From a checkpoint of a small transformer trained on Wikipedia.
Size: 13 layers, width 256, 4 heads of 64, vocabulary 1462, 11M parameters.
MLP neurons of a small language model. Each row is named by its layer, matrix (up: input weights) and neuron, and shows model dimensions 80-175. Each number is 128 + 32 x the weight over its row's rms, rounded and kept within 0 to 255. Numbers have three digits each.
Before each neuron's rows, "fires on" lists the tokens most often at its 100 highest values on Wikipedia text that the model never trained on.

fires on: "h", "7", "l", "ch", "ed", "us"
L5.up689:196098147139136108069080118069145106124164129088121152145102129128166097124153144155152098108119093125108149131121134042093078142106114103161110125097102097131137051100134115157111063164076077137142110113177135163117093128101094140122100105056170083125165130162171178121115125095091178118

fires on: " rel", "el", "l", "ign", "i"
L4.up669:147117095140154160166171128112094134176181133195114187130110168156130144120102161102075043143176119150092121134192089089090097165089130132102210063084149133095132150146154109058170096091122142149153176133131123167100197141088189147130138146099138136116120145155149157095131097144136116125

fires on: "l", " known", "ly"
L4.up629:142115094146170132119143131099103109118116119071212164180158145150154157079125119187114112135164171113087132163138076081167134153118069085137168137104099117109076112143167102169102133149117104175149135100088133122142105136156155078143130110090160069147094145121155138116099059121096163142

fires on: "ar", "ort", "fer", "V", "ay", "ib"
L6.up130:103067107130122155092110122103105155160169104149093103089112125116106126150101126185178159144146129088097139116099122095097112137123128100166145137098145150095216076038085119103107098108159072082109127132153044155089189107118115163170127145172126112223116150092094147109115176085122138125

fires on: ",", "us", "ath", "il", "eth"
L4.up667:138175103108195090164062094100173144049175110166182179122111186160138125143090132122073169081168150191163169105121110149140121103116197143105103184077080143095109067114103129120136154183095150168146155187125084112152108101099134126086105138102144105141126193159113178077116132202129122095

fires on: "a", "or", "ra", "u", "o", "B"
L9.up821:079137108105112182131181172099075102137075103133123175099158168188193137078135079143166085121115129133158133113126203126094123092142100136116141091095136088135085179130080139183133131137116123111098143076089171083120174155055137153117091142095190163124185151134121089185119106137125128079

fires on: "n", "ut", "k", "t", "ic", "in"
L6.up132:161128099171108123145137119142113127097126183148103113143125143182142098149148176074116096180085160153130071154125080105098090115106137158189141126150109090163116145069050148135171119127118190158067162152086090163183153123095125036153114110117104103098150094104129131102099121105101112146

fires on: "l", " Pl", " pl", " d"
L9.up837:134100085153141082101184158131121126138157145152157179159155131083132114135088106152073104151202121140146120170184114112101113165120142122139157104133081108100105094122094110097088104161064133143172080186102125133195106116111119119147049169183167108109091111142122171121129070172136148144

fires on: "t", "et", " John", "n", "ow", "e"
L8.up440:114122150145096067146132105126097136117122139152090106098146147100083066151166151118115135099148131180124107134125131131123164153089120103179102104174083141130100103055092195106160112069164167156090115147115145140160212135131118140141116092115139151115124099111174146183147070118091185138

fires on: " ch", " eff", "ff", " Ch", "s"
L9.up933:132091108129092139101194109079145161110128110128123134121121125089113132178119182095093183203105153105183137135172190135106113136104087092141163062103108127104133082152048111102121153128115084089137127094143150058090072154120083123162160137046088131102147157172128155109178133135151096198

fires on: ",", " of", "==\n", " ==\n", "ed", " he"
L3.up650:126154079142146173158113111084116116060168197107094149083181130133115109139205135108179128111113147153103124064176147182096122160101168231058160133099120140081159137132148124100103066164190111112115086120180073114143146163138104160146084066110184060137090148131138106140160121116145098133

fires on: " can", "id", "ould", "d", " to", " would"
L5.up465:130079135101144131122164084133128173085139123137127120089165105079042081103135173141095091115175100134119068094088120088114162117203176084128082190095077092141199188106112126129093164113131135122147103140104145110211129184068114117094164096115118137139137163158114113125152143118128161212

fires on: "l", "ust", "mer", "c", "pl"
L3.up688:117144127137153130123108149117138067117132055137123131102176095172157121076136131087102067107124096092125108167069048086153153139145041095136165181117122163069117128145126063125131157128085151134148119116148123090123079125156112107123136166088132092143096120108143127107118112108185129119

fires on: " |", "oin", "7", " rel", ","
L5.up239:140113144127174152086095120127158136132152136125117240137195139138164140139156162097125173118169151178119166109122169089101158179137105139125135151096098192140166144098104142157165118118151143174107085094149118145172139158131090091073076114098138085060108173102179155119085078097135093147

fires on: "ay", ",", "am", "-", "f"
L6.up344:120118146117134115080105111156155085162169141134150129126120097117148076102161135146149074181161134126132164091111084162078096157149089164105103113170152139135164108099081159086129127168086129158201103122152145181123162086080114147126101114096154053149040067133184133080183067079153156111

fires on: "s", "a", "as", " of", "um"
L6.up15:074101069149136104153115095104162096070134076169091121135115129130069130124192157132104093098113137099160148120138111104137165113139116100116093079146144096124125182137107058141126151122147133031066122117135125111104115103113133154105176184178114128155096132150125152139142161173104113180

fires on: "w", "st", "ist", "a", "ous", "ra"
L6.up913:114166122197119199130174152136119104106106125107080111081097126169156127116185155150142073103109146138104129136094133100105179144125168114099139081097053124081084103036131129177140132061118155136107108113127121094149111116064140167071130136100125120132147138068135148191128135075150152110

fires on: "–", "-", "ter", "r", "f"
L8.up86:149144147141125148081133120165129095153020161192099096163112126088096144139148111168157137140147145099136155138152083158085142103083106163130145200149152146143109120183082145135146213173113167166186114088106162152140190122109127101135122120136107089121133154118138063075128093084130133130

fires on: "s"
L6.up298:100104090163095147146143176114075156119109098148143156110085127131095104168190148131123133134101144062098131118142134135119141103170196115113144097145125104062111134144119098096126073090089101068068136099129134107113139107124090112134153125081101129068152107135129146140175145106151109210

fires on: ",", "2", " rel"
L3.up586:156197106104139158145091130178136103079211176162160128094159171179141120117148145112147109138174138150116168138149094127146107178144157168070140114110101124154162150148174131145174125138149102147104176127164068117131150153081097121152142084073148099082115199135121149118118129117123096132

fires on: " of", " in", ",", "out", ":"
L4.up905:092143103110101166160084141140104108152116165134143122071191097155137107101164096109164122057145114128140107153165111108042124156112149153062152108136128144128152115112162120099106131218155116169112144155142111085122123124131115149108108087130141083110117200078109084145129142181104114128